config = dict(
    n_layer=9,
    d_model=224,
    n_head=14,
    n_kv_head=1,
    head_dim=32,
    d_mlp=448,
    vocab_size=2023,
    activation='geglu',
    norm='layernorm',
    norm_place='pre',
    norm_eps=1e-05,
    positions='learned',
    qk_norm=False,
    attn_scale=0.177,
    bias='all',
    tie_embeddings=True,
    parallel_block=False,
    init='normal',
    init_std_qkv=0.0274,
    init_std_o=0.00456,
    init_std_up=0.0274,
    init_std_down=0.00456,
    optimizer='laprop',
    lr=0.0012,
    lr_mult_qkv=0.5,
    beta1=0.95,
    beta2=0.95,
    lr_head=0.00766,
    grad_clip=0.5,
    warmup_steps=289,
    schedule='wsd',
    decay_fraction=0.692,
    decay_shape='exp',
    final_lr_fraction=0.1,
    batch_tokens=16384,
    seq_len=2048,
    doc_mask=True,
    train_tokens=134600000,
    steps=8216,
    dataset='wikipedia_en',
)
MLP neurons of a small language model. Each row is named by its layer, matrix (gate and up: input weights; down: output weights) and neuron, and shows model dimensions 96-159. Each number is 200 + 30 x the weight over its row's rms, rounded and kept within 0 to 999. A neuron's up and down rows have the sign that makes its largest values positive.
Before each neuron's rows, "fires on" lists the tokens most often at its 100 highest values on Wikipedia text that the model never trained on.

fires on: "nd", "ost", "ind"
L2.gate69,231,234,201,236,192,194,285,192,220,207,173,210,223,172,151,207,240,204,213,207,234,234,229,195,249,208,196,195,172,197,188,198,222,208,208,242,152,164,285,215,176,189,132,229,249,217,192,209,182,196,134,223,235,188,154,170,215,166,198,213,239,176,129,231
L2.up69,174,205,235,214,159,167,211,228,173,201,202,143,236,188,168,147,205,217,191,211,177,206,122,216,188,237,179,204,186,232,191,219,211,224,194,180,218,273,201,219,179,221,230,204,95,189,179,185,226,186,184,219,181,175,224,169,179,177,228,253,217,166,219,162
L2.down69,236,242,207,218,200,173,134,168,170,263,191,213,145,229,192,215,212,206,235,207,169,155,255,201,177,218,174,171,224,187,195,206,233,235,194,179,231,155,225,201,213,174,174,219,261,258,163,206,175,163,203,205,221,207,190,177,165,175,259,190,180,197,229,181

fires on: " John", "ael", " William", " Alex", " George", "ander"
L2.gate134,238,193,195,193,208,237,215,171,161,165,176,259,191,235,226,196,161,190,104,192,210,227,233,202,202,165,174,169,219,172,201,163,271,195,240,218,209,241,187,247,243,187,171,189,196,186,159,207,149,196,145,221,228,248,148,239,209,131,223,203,221,227,204,221
L2.up134,200,210,214,214,226,182,243,155,134,164,161,233,182,218,242,192,135,181,154,228,216,192,243,224,200,140,172,181,222,191,245,182,252,202,198,212,208,193,159,196,225,187,175,150,193,166,210,228,184,216,161,205,200,205,193,180,163,168,185,213,230,259,209,232
L2.down134,203,243,184,180,183,258,244,167,218,227,191,208,208,215,191,213,238,202,192,140,206,222,142,213,168,163,217,157,251,136,146,186,167,215,146,228,246,197,169,208,175,230,212,228,202,212,216,180,227,172,190,187,198,239,182,174,178,213,172,185,152,237,217,168

fires on: "iv", "ase", " Me", "-", " rele"
L2.gate335,206,192,162,213,199,210,204,202,164,192,161,188,177,202,249,249,214,137,182,143,187,190,212,217,164,219,201,179,219,247,184,219,224,178,165,197,147,172,261,165,212,198,175,178,134,193,171,269,253,201,203,211,150,171,220,222,217,146,204,198,227,206,233,175
L2.up335,221,179,194,168,172,190,159,232,181,159,139,184,204,194,176,237,186,190,131,214,114,194,167,201,157,145,240,120,215,160,197,170,229,213,230,221,198,137,267,205,229,214,187,249,169,148,158,204,208,198,193,187,203,171,243,219,217,174,196,208,174,235,193,197
L2.down335,202,208,196,190,215,253,250,151,207,161,242,164,175,184,193,236,192,188,136,222,184,192,212,139,189,199,179,188,206,216,187,203,146,181,194,216,221,237,151,191,197,223,177,188,235,178,183,198,151,224,205,162,228,166,167,192,202,237,187,188,247,170,179,280

fires on: " com", "ourn", "pl"
L3.gate134,204,212,173,248,173,204,144,219,187,236,248,206,197,178,132,227,229,209,191,153,209,208,233,187,248,192,207,238,206,274,225,174,254,222,206,192,161,174,215,212,190,210,190,225,206,199,182,242,176,199,167,203,177,211,214,136,231,218,139,185,185,249,177,221
L3.up134,227,185,193,207,222,216,190,250,147,245,244,178,178,146,148,178,224,195,212,216,193,226,211,195,248,173,204,167,152,258,226,161,233,222,196,201,183,201,246,199,227,235,195,226,181,184,171,208,181,247,155,246,152,204,232,144,207,256,151,178,225,228,232,217
L3.down134,203,210,153,168,182,157,206,217,197,193,237,187,196,155,217,162,236,221,177,188,194,200,171,158,229,172,214,225,172,226,210,126,229,180,212,231,134,197,220,222,178,185,244,212,234,127,200,206,186,198,190,286,160,196,222,195,216,257,151,251,191,203,224,159

fires on: "anc", "enn", "w", "inc", "erg"
L3.gate395,156,213,217,237,249,179,172,209,170,167,156,263,207,207,211,182,199,171,220,149,267,170,182,216,210,175,234,193,258,157,187,190,139,225,155,196,153,187,248,204,235,175,207,217,248,157,212,205,207,189,230,201,166,216,195,186,192,169,281,284,242,243,217,154
L3.up395,207,211,207,207,245,257,226,166,137,173,212,233,211,201,209,179,217,160,126,271,189,174,194,228,274,169,197,214,175,207,136,202,216,147,208,178,234,256,187,173,166,204,172,172,253,185,206,265,206,211,216,236,240,166,165,176,154,231,198,192,193,222,227,195
L3.down395,251,140,213,237,161,187,243,219,198,219,212,211,146,206,181,217,179,181,164,221,120,215,243,205,158,189,175,186,210,225,253,147,221,215,173,208,192,164,233,230,223,197,152,177,170,193,212,154,172,237,183,163,176,161,211,215,205,182,238,199,178,275,195,164

fires on: "end", "est", "rop"
L2.gate122,222,202,203,203,213,171,160,175,214,201,153,260,191,217,230,179,228,222,193,172,198,215,142,170,181,168,155,170,195,235,187,267,209,206,208,224,247,233,236,245,160,154,201,200,209,194,202,186,187,190,209,255,217,166,230,185,248,160,220,189,203,222,182,174
L2.up122,224,192,194,167,227,203,239,162,218,194,162,241,194,184,197,175,209,180,200,261,212,187,207,203,199,166,232,208,212,200,208,206,174,198,181,196,141,236,260,171,219,222,144,126,164,173,225,242,176,218,191,192,163,179,227,240,198,174,145,220,216,194,138,199
L2.down122,173,213,209,218,226,227,160,212,195,198,161,203,195,182,159,238,200,247,191,191,181,183,167,220,184,178,205,209,224,162,221,194,222,166,220,226,121,143,304,174,166,157,169,216,170,177,160,219,169,222,174,201,134,251,200,224,180,204,243,241,235,217,179,222

fires on: "i", "th", "–", "he", " 202"
L3.gate8,167,174,192,192,209,182,183,172,220,198,178,205,149,223,204,232,189,202,188,234,202,193,256,171,165,230,268,224,165,209,158,209,193,178,154,227,167,182,224,191,208,201,227,245,249,247,199,199,138,211,208,185,146,230,161,224,142,164,244,201,181,191,166,195
L3.up8,208,222,238,189,159,177,230,193,180,267,187,232,152,161,190,203,136,208,178,206,209,223,206,205,249,195,191,245,180,185,169,217,169,173,153,254,166,178,200,204,221,128,183,229,269,258,203,199,180,246,177,163,193,194,157,199,244,215,220,201,158,177,176,223
L3.down8,179,167,155,261,189,225,186,202,169,222,193,179,185,185,190,212,122,171,225,158,228,213,256,245,182,202,209,213,244,220,209,213,182,213,230,165,160,217,204,214,175,218,210,187,168,179,216,262,180,141,195,161,230,247,183,202,162,197,188,207,236,189,249,198

fires on: "qu", " all", "icip"
L2.gate79,179,152,186,191,176,144,172,188,195,164,189,217,213,166,176,182,251,173,179,234,193,231,267,205,184,179,165,219,140,225,190,147,217,233,145,205,194,222,227,196,182,217,211,152,196,194,174,220,183,171,178,163,139,208,239,192,210,165,147,205,190,208,188,182
L2.up79,230,172,156,246,227,187,138,206,212,181,125,205,176,129,231,199,222,144,177,211,179,214,271,242,174,162,174,206,155,225,203,212,227,167,165,266,202,241,156,247,253,200,135,179,205,165,176,228,166,207,121,154,165,178,195,208,192,163,217,213,176,217,192,243
L2.down79,166,156,220,161,159,181,284,206,190,177,225,197,178,129,205,248,234,196,198,243,216,218,195,258,167,238,193,199,177,257,149,169,224,180,180,220,169,197,204,222,197,229,178,164,191,191,163,218,215,168,162,210,192,243,177,204,183,249,237,203,197,180,230,164

fires on: "elf", " rele", " comp", " pre", " cre", "icip"
L3.gate123,206,171,193,174,179,169,181,159,229,182,180,238,183,203,216,210,234,177,182,225,199,228,196,186,204,152,207,199,218,200,166,200,242,177,201,190,153,186,161,197,181,204,218,224,198,196,185,259,185,182,210,206,215,195,280,154,176,244,200,189,201,190,237,212
L3.up123,214,168,175,197,176,183,134,170,231,164,216,160,193,205,265,239,278,178,177,247,207,188,207,221,218,181,203,237,249,226,183,186,198,218,209,199,175,220,163,249,150,239,197,183,245,218,144,208,178,188,191,162,170,208,228,172,167,194,225,201,169,180,200,230
L3.down123,192,198,174,210,157,184,198,260,287,138,145,198,180,197,217,247,247,229,182,173,173,187,152,264,208,166,180,225,213,232,158,210,238,209,186,211,215,146,229,214,177,169,188,173,192,266,196,246,230,160,201,222,185,209,209,236,156,202,202,134,213,190,205,238

fires on: " v", "ident", "tal", ".", "ual"
L3.gate378,214,189,232,173,290,217,196,222,227,159,200,266,206,172,168,226,211,177,209,237,197,204,226,111,167,213,208,188,156,208,188,183,124,201,132,147,262,164,202,161,186,248,202,206,204,228,166,193,172,175,214,215,179,240,163,174,193,230,261,219,184,232,255,261
L3.up378,268,267,189,223,190,218,202,193,258,207,184,191,216,201,170,174,291,178,254,199,141,205,228,152,223,198,210,199,194,196,166,219,184,146,216,148,268,215,183,197,205,191,206,238,220,246,219,206,135,202,183,235,200,217,212,224,172,200,251,194,190,206,177,247
L3.down378,220,246,180,237,193,210,211,217,187,148,196,158,215,223,221,174,226,225,117,202,153,249,186,217,198,199,174,238,176,233,184,252,193,193,184,236,210,256,181,191,191,160,224,189,231,220,226,163,199,206,229,278,177,222,219,182,181,247,207,152,174,170,198,226

fires on: " qu", " prom", "V", "ribut", " eff", "rom"
L3.gate86,155,222,173,220,185,185,178,226,186,228,182,249,183,182,191,136,265,225,216,236,197,158,211,193,208,167,251,201,145,219,235,227,223,229,216,215,228,150,233,145,276,214,275,193,197,244,192,158,196,189,152,213,240,213,207,156,203,209,222,218,218,176,180,173
L3.up86,164,186,137,253,207,149,213,237,212,182,208,217,187,217,136,158,209,188,182,220,178,168,184,235,148,259,175,216,192,189,195,200,209,227,190,124,238,232,204,219,182,189,218,222,155,230,141,155,178,198,205,234,157,183,215,172,179,181,173,211,188,170,241,233
L3.down86,198,171,199,152,205,191,182,223,210,172,157,260,207,217,135,212,222,223,210,180,220,180,200,218,206,192,212,245,227,192,200,168,199,167,231,238,281,230,163,270,212,220,190,190,178,154,226,135,138,232,189,200,155,193,203,237,153,187,259,184,170,226,201,241

fires on: " school", "ork", " House", "ower", "erson", "ters"
L3.gate300,193,225,252,209,193,220,230,194,156,150,261,178,257,190,224,207,234,221,182,217,199,182,210,197,188,141,218,198,217,206,243,207,186,245,192,183,188,220,172,213,163,170,188,171,186,202,174,199,212,148,200,240,198,225,183,196,181,226,185,191,186,179,252,198
L3.up300,151,187,233,159,163,178,178,169,221,186,204,213,202,203,197,249,171,259,169,213,220,186,242,219,209,157,199,188,215,194,166,199,164,217,223,253,244,234,244,176,182,223,194,197,227,153,193,153,145,176,192,225,216,168,148,228,136,219,246,212,198,224,187,210
L3.down300,165,217,181,139,206,190,225,197,214,237,228,170,220,224,195,158,232,162,240,134,178,170,174,184,164,212,137,190,194,173,172,205,196,156,185,210,192,200,217,196,238,236,231,275,199,208,215,198,177,218,228,143,163,194,271,204,201,169,236,214,226,166,197,246

fires on: " y", " /", "\n ", " women"
L2.gate185,216,212,201,225,199,184,201,219,226,232,198,233,212,194,243,192,187,202,189,196,191,146,206,140,194,247,204,209,269,287,198,295,281,179,233,209,215,207,243,205,216,156,194,174,176,221,182,207,228,190,207,273,170,174,211,187,226,188,226,193,211,200,131,204
L2.up185,239,220,182,191,227,196,243,269,230,192,243,213,226,209,244,189,188,193,237,167,204,151,131,135,211,191,217,212,198,226,159,184,173,220,237,179,191,206,171,190,214,220,226,201,246,242,200,218,229,215,179,248,175,171,176,156,222,213,200,127,239,232,204,211
L2.down185,160,205,233,185,215,177,201,154,268,249,235,211,162,137,221,176,197,219,153,181,210,216,176,229,218,167,223,187,195,170,190,184,226,231,240,235,237,149,201,198,183,168,223,236,178,218,264,256,200,221,247,189,139,225,160,206,203,200,231,180,198,180,196,204

fires on: "–", "-", "/"
L3.gate303,200,224,226,197,208,179,202,176,123,236,191,215,233,210,174,189,172,221,189,218,207,192,194,166,191,213,238,188,183,240,226,163,260,172,225,213,141,173,186,135,222,162,226,249,237,177,233,144,206,287,222,139,195,264,139,165,200,185,179,179,183,198,163,192
L3.up303,257,189,219,150,200,152,239,219,231,268,224,236,187,178,167,168,168,182,183,169,172,192,255,205,203,170,195,179,236,197,207,178,166,200,152,232,202,179,183,215,231,229,206,246,189,190,186,232,174,199,196,153,184,223,184,232,205,234,171,199,201,214,180,206
L3.down303,166,196,231,214,238,213,206,208,230,246,207,211,234,211,171,194,134,154,176,213,208,227,187,236,174,194,213,210,222,219,194,170,200,197,194,216,190,257,243,175,153,219,148,144,197,204,201,203,177,125,197,189,242,222,229,214,213,224,198,249,239,116,250,189

fires on: "ce", "ry", "here"
L2.gate205,260,160,241,216,200,220,220,224,269,250,194,213,179,218,220,223,223,175,181,213,193,221,209,150,197,190,245,184,215,178,245,207,207,220,183,217,219,145,268,236,197,210,170,241,188,217,177,209,156,237,182,178,154,199,203,220,199,171,189,205,185,211,182,259
L2.up205,234,219,215,215,206,234,225,226,215,240,190,215,170,222,147,184,212,174,183,225,205,210,205,155,182,197,218,171,235,186,260,228,206,170,162,223,213,242,190,254,184,201,170,175,219,232,258,209,155,228,146,236,187,224,177,246,234,214,141,197,188,206,188,229
L2.down205,157,213,179,219,251,199,227,208,163,212,202,230,186,221,145,190,166,227,185,170,213,221,182,154,241,150,183,180,170,214,156,207,229,201,214,218,203,119,216,161,226,228,205,232,176,207,209,197,221,180,214,223,203,277,186,222,193,179,240,247,190,193,212,217

fires on: "oss", "ident", "ec", " spec", " or"
L2.gate381,227,199,210,216,218,213,181,129,178,215,174,194,204,193,234,239,209,195,180,231,146,247,150,179,146,226,192,198,239,192,192,207,211,225,178,199,247,205,203,249,187,229,181,143,170,193,164,209,207,223,207,248,204,176,171,225,200,222,189,132,197,207,228,189
L2.up381,201,209,150,228,214,232,191,134,190,194,154,153,157,225,222,270,183,232,204,221,181,219,152,181,175,238,187,247,272,187,229,217,192,216,175,222,253,183,186,271,210,204,177,191,147,217,152,209,183,239,206,219,209,166,148,194,178,186,241,170,233,223,206,165
L2.down381,192,225,137,207,225,210,207,228,250,166,170,199,214,187,206,192,186,163,203,195,283,172,257,235,223,255,190,201,262,188,124,163,220,206,202,204,137,198,185,151,156,179,161,180,148,226,167,149,195,206,239,205,191,252,187,192,220,233,175,201,199,151,274,164

fires on: " Gr", " found", " Play", "ission", "orn", "inning"
L3.gate343,142,195,180,211,187,182,240,184,160,237,180,213,201,178,276,164,234,198,185,251,208,173,234,251,204,182,188,217,217,208,196,161,219,153,133,269,217,196,225,213,201,148,232,211,185,148,232,257,252,210,238,203,199,197,249,166,201,207,162,230,212,181,179,155
L3.up343,203,174,155,181,151,160,254,219,234,241,209,199,199,181,197,180,247,203,215,236,220,213,240,179,242,267,185,241,224,215,201,159,208,217,144,236,212,173,263,258,206,219,203,223,212,177,212,237,235,214,195,148,171,171,220,171,205,167,220,242,173,249,111,212
L3.down343,227,223,145,248,258,182,158,253,197,229,231,264,210,235,231,220,170,255,224,229,218,209,209,250,216,182,181,185,174,217,216,153,193,199,195,179,203,207,193,175,151,171,214,142,204,157,250,219,261,187,187,216,230,221,169,204,151,189,197,209,239,147,158,184

fires on: " com", " book", " Com", " do", "af", " X"
L3.gate318,224,200,164,219,168,187,210,177,207,247,227,184,164,169,179,210,198,212,212,209,215,195,236,171,254,173,171,235,265,190,257,159,240,172,202,230,226,159,226,211,204,184,206,246,200,223,227,213,253,204,171,217,195,227,196,170,185,189,134,192,184,223,184,163
L3.up318,217,152,182,262,167,209,268,172,188,185,213,221,162,206,211,221,220,160,237,209,199,226,206,203,212,134,199,201,256,135,245,138,198,214,145,160,208,183,226,220,205,247,227,276,206,208,236,179,228,213,186,168,213,198,211,173,149,177,202,207,209,158,219,140
L3.down318,256,187,246,189,114,212,226,199,244,210,237,149,188,261,278,142,231,198,179,176,189,199,197,179,256,126,170,213,168,182,201,182,183,193,179,178,205,201,211,172,183,254,219,186,224,242,193,213,173,170,206,178,191,214,279,181,224,226,187,218,195,195,217,233

fires on: " film", "duc", " educ", " station", "sk"
L3.gate373,165,226,189,251,208,153,110,201,167,235,216,229,196,232,184,153,187,215,249,223,192,160,205,234,237,234,235,215,199,244,181,239,200,183,180,205,221,214,235,135,218,202,305,173,155,183,183,190,206,232,195,194,154,197,223,161,183,240,196,240,207,266,177,228
L3.up373,186,206,166,200,252,180,184,185,163,157,183,206,169,280,180,159,169,194,234,208,201,139,252,233,248,272,230,193,238,217,185,211,257,205,203,213,236,271,210,151,184,211,238,120,175,174,178,247,204,216,196,198,167,210,136,209,191,146,198,230,230,218,219,217
L3.down373,214,210,208,182,227,198,157,197,227,209,186,279,152,231,164,217,154,213,206,174,168,183,214,226,203,275,171,203,200,235,202,205,227,225,182,181,240,198,194,209,201,189,207,190,203,168,145,240,213,176,243,240,193,202,233,217,188,163,218,162,276,176,182,234

fires on: "t"
L3.gate382,139,182,215,194,225,213,193,229,184,215,187,239,217,201,206,211,180,233,208,204,274,176,245,151,201,224,186,170,205,210,172,223,232,219,238,222,151,230,182,167,164,169,201,200,219,225,189,202,204,171,215,211,182,262,221,222,248,176,234,187,210,117,221,210
L3.up382,189,191,180,203,216,215,212,284,204,222,199,203,206,194,234,185,200,215,245,208,257,203,164,161,232,199,208,195,185,174,192,201,238,190,187,162,220,226,137,203,210,156,196,225,247,222,224,212,180,188,181,242,192,214,195,109,238,230,127,197,176,217,236,190
L3.down382,158,213,214,232,219,257,215,172,239,110,252,200,158,205,171,205,199,280,242,234,186,185,214,211,228,231,235,241,168,258,186,206,186,214,216,157,186,214,165,219,215,168,156,196,209,194,169,226,191,194,187,180,147,246,184,159,146,227,210,209,154,197,212,218

fires on: "ual", " class", " Total", "tal", "ral", " med"
L2.gate91,190,204,152,219,246,200,178,202,175,185,163,184,178,156,129,213,178,211,203,205,228,207,222,163,173,246,253,195,215,266,217,246,179,192,190,207,219,193,185,190,180,175,190,237,158,230,196,236,144,188,194,215,144,204,218,187,224,215,235,157,212,178,225,219
L2.up91,228,242,143,237,203,214,188,222,179,185,158,190,219,169,163,174,218,184,284,206,183,179,215,172,175,191,259,226,241,209,183,211,210,201,175,177,223,260,165,182,235,211,186,243,184,236,172,197,185,234,177,192,164,218,186,265,188,250,232,187,212,182,206,236
L2.down91,227,210,175,222,241,209,188,203,209,174,172,217,195,227,185,183,207,247,155,234,160,199,242,153,178,180,243,142,189,249,165,178,150,242,178,217,205,179,201,225,217,182,198,176,221,206,178,169,224,178,151,219,237,202,239,216,204,200,225,204,204,144,207,231

fires on: " Al", " cr", " El", "im", " De", " Gl"
L3.gate108,183,249,234,186,231,196,198,184,193,231,170,164,206,199,239,212,195,220,146,180,191,180,207,200,175,147,206,144,226,168,229,151,162,159,172,239,104,239,171,195,235,195,161,202,215,232,222,229,205,207,208,126,204,193,217,178,184,241,202,122,191,260,227,217
L3.up108,170,202,201,224,207,119,197,160,159,165,214,184,247,218,184,174,224,172,190,222,177,187,222,212,179,226,215,212,145,210,186,218,231,201,199,163,181,209,227,180,192,190,197,236,174,184,199,251,266,195,221,207,176,181,228,177,156,254,210,183,230,153,255,230
L3.down108,201,196,204,253,139,187,191,203,229,161,234,286,167,182,216,194,194,240,189,167,243,230,158,165,170,145,203,202,247,213,204,176,213,224,188,212,195,197,257,211,257,179,151,186,233,214,186,266,155,233,173,254,236,161,217,245,221,169,194,213,205,221,181,219

fires on: " Or", " ar", " inter", "t", " public", " Cal"
L3.gate153,216,204,171,179,215,194,232,138,172,211,230,185,200,241,203,214,158,220,273,193,246,242,240,148,185,200,219,196,215,222,216,238,191,229,240,189,191,181,193,238,193,154,143,282,199,213,168,194,185,149,213,184,196,173,192,241,220,169,219,206,247,215,193,248
L3.up153,207,204,165,151,238,212,252,193,211,165,202,157,190,236,237,211,162,182,243,179,216,194,229,153,189,165,205,172,137,233,207,224,180,185,211,198,215,199,168,185,216,167,162,251,215,206,206,169,223,187,202,194,203,221,113,209,251,189,168,216,236,172,214,207
L3.down153,241,231,204,221,210,271,247,171,203,173,177,217,178,192,208,276,174,167,213,204,201,176,189,217,245,197,223,228,199,236,182,173,190,202,175,180,167,243,168,227,219,209,198,242,228,199,187,254,149,193,219,195,160,219,208,262,244,191,259,197,152,156,164,160

fires on: " York", "=", "old", " house", "ens", " child"
L2.gate443,242,206,157,192,188,163,198,281,195,174,205,136,156,181,198,232,235,214,199,214,196,207,230,156,196,197,199,234,254,204,250,196,222,209,173,210,229,245,134,181,161,226,179,191,276,206,217,219,187,204,183,195,212,166,198,160,208,200,217,201,190,179,207,213
L2.up443,162,175,201,192,244,170,181,199,181,190,235,181,173,157,191,182,234,243,178,214,268,154,204,141,180,210,213,202,235,204,208,149,174,225,151,237,181,229,149,185,194,238,193,217,222,201,277,230,198,226,241,156,234,164,248,180,180,221,176,169,179,214,180,199
L2.down443,227,250,197,227,224,161,169,219,234,187,250,232,157,203,189,229,248,196,222,199,212,201,238,190,190,188,241,223,191,237,184,156,217,229,257,173,215,183,182,258,129,201,167,213,253,229,164,192,205,221,179,203,244,206,184,183,157,165,205,167,124,236,180,225

fires on: " St", "les", " George"
L2.gate154,250,227,179,224,169,289,245,225,195,252,207,164,194,205,189,242,159,135,207,201,225,232,258,216,263,206,230,186,216,189,188,163,191,184,219,157,174,188,206,175,234,197,164,154,224,257,207,206,177,231,188,140,200,200,171,233,163,192,202,219,185,185,205,206
L2.up154,216,183,176,202,195,168,182,207,202,140,159,214,168,223,216,146,191,199,191,220,233,194,210,191,156,210,180,174,218,218,225,164,222,199,165,212,188,171,192,220,230,198,138,198,179,180,218,143,195,156,261,175,209,177,188,175,231,172,147,223,208,233,173,174
L2.down154,270,200,197,224,259,172,183,222,181,164,212,197,165,148,176,197,212,174,189,231,268,197,191,177,205,200,171,125,191,207,235,150,225,267,151,186,210,176,239,226,167,244,273,219,205,217,197,140,247,184,190,227,140,211,170,182,219,196,144,212,223,234,196,159

fires on: " 7", " 8", " 9", " 6", " 11"
L3.gate244,170,229,207,180,188,166,191,174,253,240,226,215,211,232,146,242,158,178,223,156,181,217,205,181,198,220,182,161,207,251,128,214,185,169,178,166,226,189,213,189,216,194,227,180,237,171,213,192,136,120,248,174,218,189,249,189,159,241,221,220,231,196,185,199
L3.up244,166,161,177,191,174,174,184,201,240,199,235,185,212,276,107,248,230,215,220,210,235,180,201,179,196,261,188,235,217,223,199,219,207,207,221,226,207,178,159,177,230,233,220,199,157,189,194,174,219,156,188,171,190,157,276,180,163,205,215,224,224,245,202,147
L3.down244,184,181,181,136,223,198,170,183,269,223,219,191,163,200,177,229,188,185,207,147,205,167,243,230,213,198,192,269,178,173,185,144,211,237,211,237,235,227,219,160,250,159,191,262,121,206,204,130,244,214,206,214,176,186,162,204,237,195,208,206,112,227,169,170

fires on: " d", "enc", " film", "duc", " Rec", " pro"
L3.gate66,176,233,152,212,243,187,157,147,211,205,183,167,179,231,213,193,243,238,206,218,206,166,187,203,199,195,250,252,192,165,194,227,208,190,134,227,240,173,219,183,211,157,255,194,172,224,204,182,267,213,184,147,191,231,147,176,198,190,201,163,225,242,198,167
L3.up66,119,186,155,204,244,169,160,188,194,221,158,178,207,208,199,188,220,229,277,180,236,213,202,172,208,189,253,257,184,222,206,184,206,202,200,174,193,155,224,222,177,203,218,154,206,187,176,229,225,244,232,286,144,203,199,174,181,222,194,196,203,255,189,205
L3.down66,220,209,223,185,145,191,214,214,164,213,244,216,194,161,185,230,231,197,203,174,159,201,140,207,181,171,212,250,238,170,165,142,186,177,215,259,163,200,177,188,220,238,193,228,224,198,179,223,196,258,251,278,215,186,203,192,246,223,234,159,191,234,173,195

fires on: " reg", " con", " prom", " final", " eff"
L2.gate330,194,235,205,231,187,138,175,212,143,235,176,227,159,204,146,168,215,256,182,221,167,195,250,187,212,202,160,262,237,210,180,262,229,208,200,162,178,203,237,180,178,200,225,190,231,204,208,202,108,212,179,219,125,196,186,217,203,221,207,215,162,125,188,212
L2.up330,187,187,170,260,186,151,187,209,154,228,158,188,157,190,219,186,199,206,176,226,229,202,167,168,199,210,163,277,181,190,192,243,196,244,188,234,207,204,247,202,141,232,230,233,222,213,180,145,204,177,164,198,164,240,162,183,255,149,195,164,177,123,190,199
L2.down330,194,219,207,204,190,188,216,189,248,190,203,171,219,220,195,211,140,186,228,149,222,155,177,192,240,210,169,209,214,189,158,212,191,193,273,167,224,197,197,240,209,171,220,220,208,145,204,152,210,169,242,165,212,180,152,223,233,184,213,200,178,211,204,191

fires on: "ce", " me", " sur", "eter"
L2.gate265,238,242,221,221,218,216,186,177,233,189,204,228,214,217,194,175,226,213,152,208,159,208,204,158,194,191,228,174,212,199,211,227,193,150,212,262,195,167,184,223,201,203,203,217,220,220,180,197,229,227,169,222,207,126,213,230,201,169,212,176,223,230,244,204
L2.up265,240,211,230,190,175,246,206,243,185,173,231,181,220,144,162,220,179,181,169,228,199,201,210,181,207,212,228,215,317,202,177,157,185,170,194,231,170,181,216,224,192,218,179,207,181,202,238,208,243,215,191,266,200,193,219,192,222,219,223,158,189,205,207,172
L2.down265,208,239,231,159,203,181,218,179,192,171,162,220,195,192,213,277,151,245,174,170,176,184,236,185,238,186,173,176,240,219,187,224,222,221,205,182,193,153,236,178,174,182,123,179,157,203,238,189,234,215,208,264,207,201,165,221,145,197,206,123,225,218,191,217

fires on: " 7", " 0", "+", " 9", "|---|---|---|---"
L3.gate119,206,182,220,218,234,233,196,193,256,149,208,235,231,146,227,152,163,202,263,159,209,185,188,183,189,284,175,183,221,206,193,174,214,203,176,206,209,216,186,250,247,214,175,200,137,192,227,168,196,146,221,191,179,186,243,245,211,195,246,222,212,250,218,152
L3.up119,205,235,245,200,206,220,195,187,215,215,252,175,242,241,193,240,207,213,217,179,176,150,149,201,172,165,234,155,179,189,120,198,148,183,210,188,282,224,150,180,211,211,239,140,174,209,173,202,225,220,202,154,255,166,230,217,151,237,252,178,212,211,187,221
L3.down119,168,202,140,193,184,187,232,212,215,193,197,216,182,189,154,194,258,244,199,198,172,185,181,200,243,149,183,228,124,168,162,254,207,191,198,219,207,239,230,212,207,167,173,274,243,200,183,194,220,203,235,227,197,212,209,163,249,219,146,205,138,146,162,238

fires on: " Q", " All", "ig", " they", " all", " but"
L3.gate171,193,158,259,223,144,168,146,202,243,249,219,184,274,220,171,180,159,213,212,206,197,238,252,251,179,225,181,198,199,183,228,208,180,149,144,170,215,186,184,206,220,118,214,236,267,159,243,209,181,232,195,230,194,163,252,209,187,175,217,214,234,247,208,184
L3.up171,183,254,148,233,174,152,187,238,172,228,155,195,192,113,225,249,192,256,231,137,158,164,187,224,180,189,215,189,200,211,232,178,158,180,211,165,198,175,203,227,247,213,201,141,158,238,204,233,191,216,182,224,238,203,162,188,162,226,259,186,243,191,194,234
L3.down171,201,221,193,199,234,207,166,188,229,145,207,223,190,242,228,228,233,210,226,178,235,194,109,237,176,200,181,158,268,247,225,180,197,252,160,210,207,237,178,207,208,238,195,186,178,131,238,185,200,168,245,233,172,185,239,239,192,173,191,201,172,225,201,299

fires on: " also", " found", "duc"
L2.gate36,201,162,180,229,214,173,205,209,209,232,184,282,173,213,263,264,214,156,183,214,216,187,216,211,224,239,224,183,194,236,227,187,195,201,175,179,235,167,209,261,163,138,195,175,210,211,184,194,241,226,185,206,169,200,176,170,207,229,133,233,156,207,213,169
L2.up36,184,204,136,197,183,151,217,199,197,230,186,278,120,177,223,246,226,245,212,202,217,211,239,172,226,241,252,252,217,183,208,242,113,207,196,179,240,136,191,211,196,171,161,162,239,250,160,216,199,206,205,193,174,179,216,196,224,167,155,184,179,151,210,146
L2.down36,160,189,179,223,191,209,173,233,210,200,209,243,188,219,204,189,205,182,255,196,169,174,233,200,186,208,221,255,197,182,249,197,121,178,162,232,211,174,206,195,113,182,222,220,159,217,205,276,178,236,186,245,193,235,218,181,160,167,239,170,245,178,207,229